Weights of a small transformer language model: 15 heads of 64, RMSNorm before each block.
MLP neurons of a small language model. Each row is named by its layer, matrix (down: output weights) and neuron, and shows model dimensions 96-351. Each number is 128 + 24 x the weight over its row's rms, rounded and kept within 0 to 255. Numbers have three digits each. A neuron's up and down rows have the sign that makes its largest values positive.
Before each neuron's rows, "raises" lists the tokens whose logits its output raises most directly, leaving later layers aside.

raises: " called", " known", " referred", "und", " term"
L11.down391:144143085091101127131101147122088107121114154134129095154113151151070133122125179119133098104129115121133148123131100153132078124084138116147089124123134107106149121080142130109137113147126126119173125133138149159147109129124145151142104140114156162174093141130135103131131140123136165130119124091132104170119121131122195093131115157159143120110161190137121140123115167153135128110114089165143111110109152102105112139121160124126131134091117125072166145077109120128130144097142133104138113093137135143098134118167153105125153152096113119127133157121102116127131116092128119105136153172149139121115115101164096118155160149126119117150123156095105124063129112166148140143124120181095133134157165149115146103133118136119137127146124138115139175109155135126101104122103117

raises: "old", "ture", "ard", "adi", "ale"
L4.down715:133129137153129155135132112133141125161119083085126123081108096123113141128083170155157133149104093094099100130130160160140141133145130114117086116100097135100111094143101136115139189097142154150142094131167127119141157110114131082134140156120137153170148111105098138090107175130125120109156105165141141144124080109155155157123086125121175100142121106090142127145126118081098134117118144104129091157141133187099145149101137130066127125102146102209118174126157140134131110111161080101104156125168124082121141122147144107158100152139105086125118118134109142107116112138127140109114153147167120174100139146127154166121125118136137137158120154130129121152152138086094126166152132133085124119185148104101089110105105204123168121116102104094127132129111125137111100149106130

raises: "tan", "tu", "ti", "la", "da"
L10.down709:147078104177122103122109124118105108135124166122137110143115143132132124131121167125126107179145112111068157084135159167134109152094110183150093155146164142167144169103106130126090129119136131140150161106124148087144119182111111136153103174107104111134168153145087147139145137147125121179152119137103124109163115121113131189080132148143134136120164101098152169126113089125147143121120129126086160113147126164160122075168123139122099141117109112135175091121126136139169135131111104122128106111096144087162133162171116137139098133116116123088129133121121145122126106144160136167133127098133113150105156135097161183136134165111105157103140128108179138139150097174108131081129119114118132125135121134151154126104125155142107118109107136121120133135175138154108114137111130

raises: " on", " August", " April", " May", " March"
L11.down44:146138094087078160139115118115105135122123129111107108099131086141124078110108114153139136121067139158120107167146139135118139124131085150139098162124142169147106138133162128106094154123108173102145160154141103145121085120135111134178140128112162126093147134114137165115145117111150140124124141136083129162142117122143119076078114124120125155122105160116159179134140129140098110065122143162146120138153132136093196128101154120166171136217123139112096148127162102099154126142134156162155122179162115143141140153133089136118143087128124106132137174099145091119149122166132118105098096102132135121137151112174143153116138095131139121135091077085118138149105138147074151176115095155138123151145148151153122128098115219123131078155126176134112096083132126147175141132126156

raises: "om", " up", "up", "e", "ew"
L9.down94:089132161163134152128148105128123139154143105114128129151103115147138067146120119101127163118109153105122138167133108110107105134115100091103110156106108140155127079133129159129148100100130098160104106119093130165131156110165120103098114151088128147145136109072108140128152108121144141121149159111116082099089118118117151163157112053157108117133095149135129114130094120126119134129146128112138146131103119152150133139137140140183170143156110119162154144123148081125117129108189152078120119117136140170087120119114144126126127185125180106134122105150120130144116133147162184137104106131132109122093114172172133117145136109086125136146106114131129121144150100147123153160118111109132121134117118163124115134128129199134152127158140096125123145125115089137108143120123075

raises: "new", "form", "i", "ich", "per"
L6.down492:138102124119126118137126115118117125126136103122127126148133131140093138144097138129138103159150123154130124145061135165094144158167156090110118059144125158112145152147123119168103118123108101143099130162108164114090164160148117091129086125124091128140106127110114102117129122121142144139105101124149102138126130168115126145148130104141147139210163125088120120176139096122142102120110146127148127099151120150086140147118093099150116134162107116153080109152139126118109071089124098140127098129167120132106096116144107126106137147152120123092160143125131071151145095106149127154103124124097111129117148132160126159144142074118109109167117155146189136150122085159173143112168150125078118114131123165119126133121114168114109116110144118116068121118129100172121116104139129

raises: " ISBN", " Release", " cover", " release", " Title"
L10.down158:112114130122119165102099130163138111117092130128108139104123145123096142126149146114130142147107143153147138145139114137145132151142092128104162140119124093169156140132139107079154134146107134120129099103181156141176118108135119127132143109121169139130129160100132126142140103155085135095169091102115112161107138173104116138092128139146154172069091139067140104093143153090082136147156144100118123146131136164137106142117130097120140132116092141149158096110133105168149120100131153143113102130128127147110104146086164070151129100147140157128117119131166114113104101131128104128091128120111123165136151119117121147136125107096171116161114130115114141138132129083131102118141115126146153144094122132122116114148135155107159130136178127134121179111101144164123100089153123

raises: "2", "0", "1", "dale", "bell"
L3.down821:129135142179128123072137169110149121130098153107143100145118126146143095157094148190111100165098152125134111143142112158153150130161138129129145135143095113091121146072134136119153141133130132095129120144101146138124084133119116157146114121103092115129107116142152129150124130090134122130143118167114148143154121172127122142140148202146127121109133102123111176122151128162125127089090101145085101133114149108166107104105153124127108185173075140083154091107159120098098084169146120106097134163122144087123137085124119128115128134120127129140121124127127142129122075123136111090119113112133127106115103155104129124134144141112162115104077120135096134116113143118129094092150111114137126152104117166148088139113062158139146106153158105141101092159153120163153131142117127

raises: "lift", "looking", "load", "print", "hold"
L3.down634:124106124135174114115168075116126113075102092157103110093141164137127130128144128142143143161114141090100165139118067088134125156116115154139121124099121160142125160121090110179133099119112126107163134095130101129134096127110149150151139119102100131120102123150169144114111101184138133131149111128121156148110122144092120150115115150111106121119123129122133146128080113120129119105136129095091113132142110167169129147132165127088145146125150127121125135128115128131161093124125145136160093112115170099124147077082130124121165157094074109115095142106152130141163133129084143121125133159172176121157142149146119128117116119178106099121097145130126125097126107074125107134113153121162132146105138166134152096126160129139138148168145138083137122120156130121127147136131136

raises: "ical", "ically", "i", "ood", "ica"
L10.down670:133108116069155113124097115175132105135175132100107124135166079152134148102115162097105130151137135112137137117121107112148110100149085094083151126101082131177128128186123179118133157114131135105143161124103141145159154154126097086151087106175099092164143120106122142118126154126148113144093147102126126128152129147090141114118147126145103149122112112094090156164191159147104110143153104136123122096122130128144113086170146169142070129197167135120152147133171146156166134157135132160115118126075149172107115113148136140150168158118141142113137105132121116133129162082112149115113127129129133109156136195119107118139124113149142108116124147134107092121134127120126160101138130143164145129114153123144103124078135174117114120107123139128155109094189168094172172129158156

raises: "ably", "ional", "with", "ole", " placed"
L4.down147:158084117117128120069139122177127165103181140120166125117104104148128158134114119123126106162114130159098122102132117105133115117153101141123083120130112138115135131133130154109115152110155154110118123149144142112140127154157100140141153105133097124138133143126133111090100117128105086133140081153128098163177117138126223159097114136078138117125140164119182092112143102117153145119165177166169174141095123133161100138123106118187075151093103166136099116133120101094139108152140139106157127071113153125146129128144137091071172124108128122086155161159146111099160196132142120098118161122133093120122162122091121131125115112125126126112172111121135135133140108096107135109146134176110115117139160118099147141113144105142125113085123090123155143164130133123119077131102170

raises: "ler", "l", "le", "lum", "fu"
L9.down20:153142133092143131146162126128100103150145136094158134179134145145074110139133175126114134110178088140134124102127131130087107119132146130080142141146126108163145142137072154142144151132120121056102144089111124138135130154124167056128133168164121081080149116130136136156125113160173154137127158122143104167146147136133118139110099135129157092131123145126136119125095100158125156108154109150106180134114137128117131091106093147179108122172109124141148110133077137122091166087128154166167115154144122094079083087109125164113101139129110082117148134071137125145132129123130127146152087129137106132103110147109128151093133158129090162143131114169154115101105138123128164154112157173175114123147125193141123125146093130125116172162141134109176097135129118139145163141090155

raises: "sk", "gue", " time", "am", "ami"
L11.down706:133108126150144107107166130148114149134139139110097094120104124161120143127173095164123091166142089149132184150104116172143124167126116131113133138132177135117155098183125122118160148160153117091068156173151142127124131154147085092112125093129106112143147121130096125096166145137106153141191164108126157099097143127092182125090084114164149131109141157163155128082137133125134121117151089133137120147152145072086109107166167144093072138154158129124145135120107096165134144143099092149108078120104143146130148146119115127083145130122113112104172149087114112165121109098111119081102147104131140158120157078113117149126133105084091152100122136144135159094113175118118135138133092094099080135141131112099159127125121112157119132104150112132164114143110095130073132079109112

raises: "com", "org", ".", "if", "ire"
L10.down205:155164140128163118151141146144111136127157133105144125120174112127164147122138138100140146121147141154123144133115082153100113118084123123182146176065130082117111168116074082191102142154129111094153117170126164137121108136120162153116105134094155177110150109152108117147110123085125108117141136122127114114118135152122103122152117102120104124087171125146115128149148118122095163145152108064097120168176086115109149159128126182129074126130120145161152129148124144143070134085156103145136143124129114129128147171174096094139157076109126165121137095132133134119146118097145151171156111135079098126108126129110104182132166137165136109104143143121147162104114117140155114086103136122093110139158155122139096135114143179125127143130130115127127178143128085160122166109137196

raises: "ve", "ves", "ut", "ger", "ges"
L11.down224:104126104085116150113138129145145148156102132105099151120142096101125155148098095169123156120137159162203138137125125113135148111153087122155127144140138155114107121147132139096162136156099098115107115119148104107115121135144147125099114106121116085146122127115142144161204107132106136104130095141120150094138108166100074097115156135146117113135110144154120113139126151149081160144172095127136161191128127137108146140140115142092118144140128172169129140147134119109108130100090145116147142119098127146117105122137149185113125164091127100109135153141152181149161097143138143118130109140087123099129098123141163124136082137159108089155166133145163116124177089153135168104126160110131128134107126104111120123151096155162135162163108145131112163050128119130143149127112153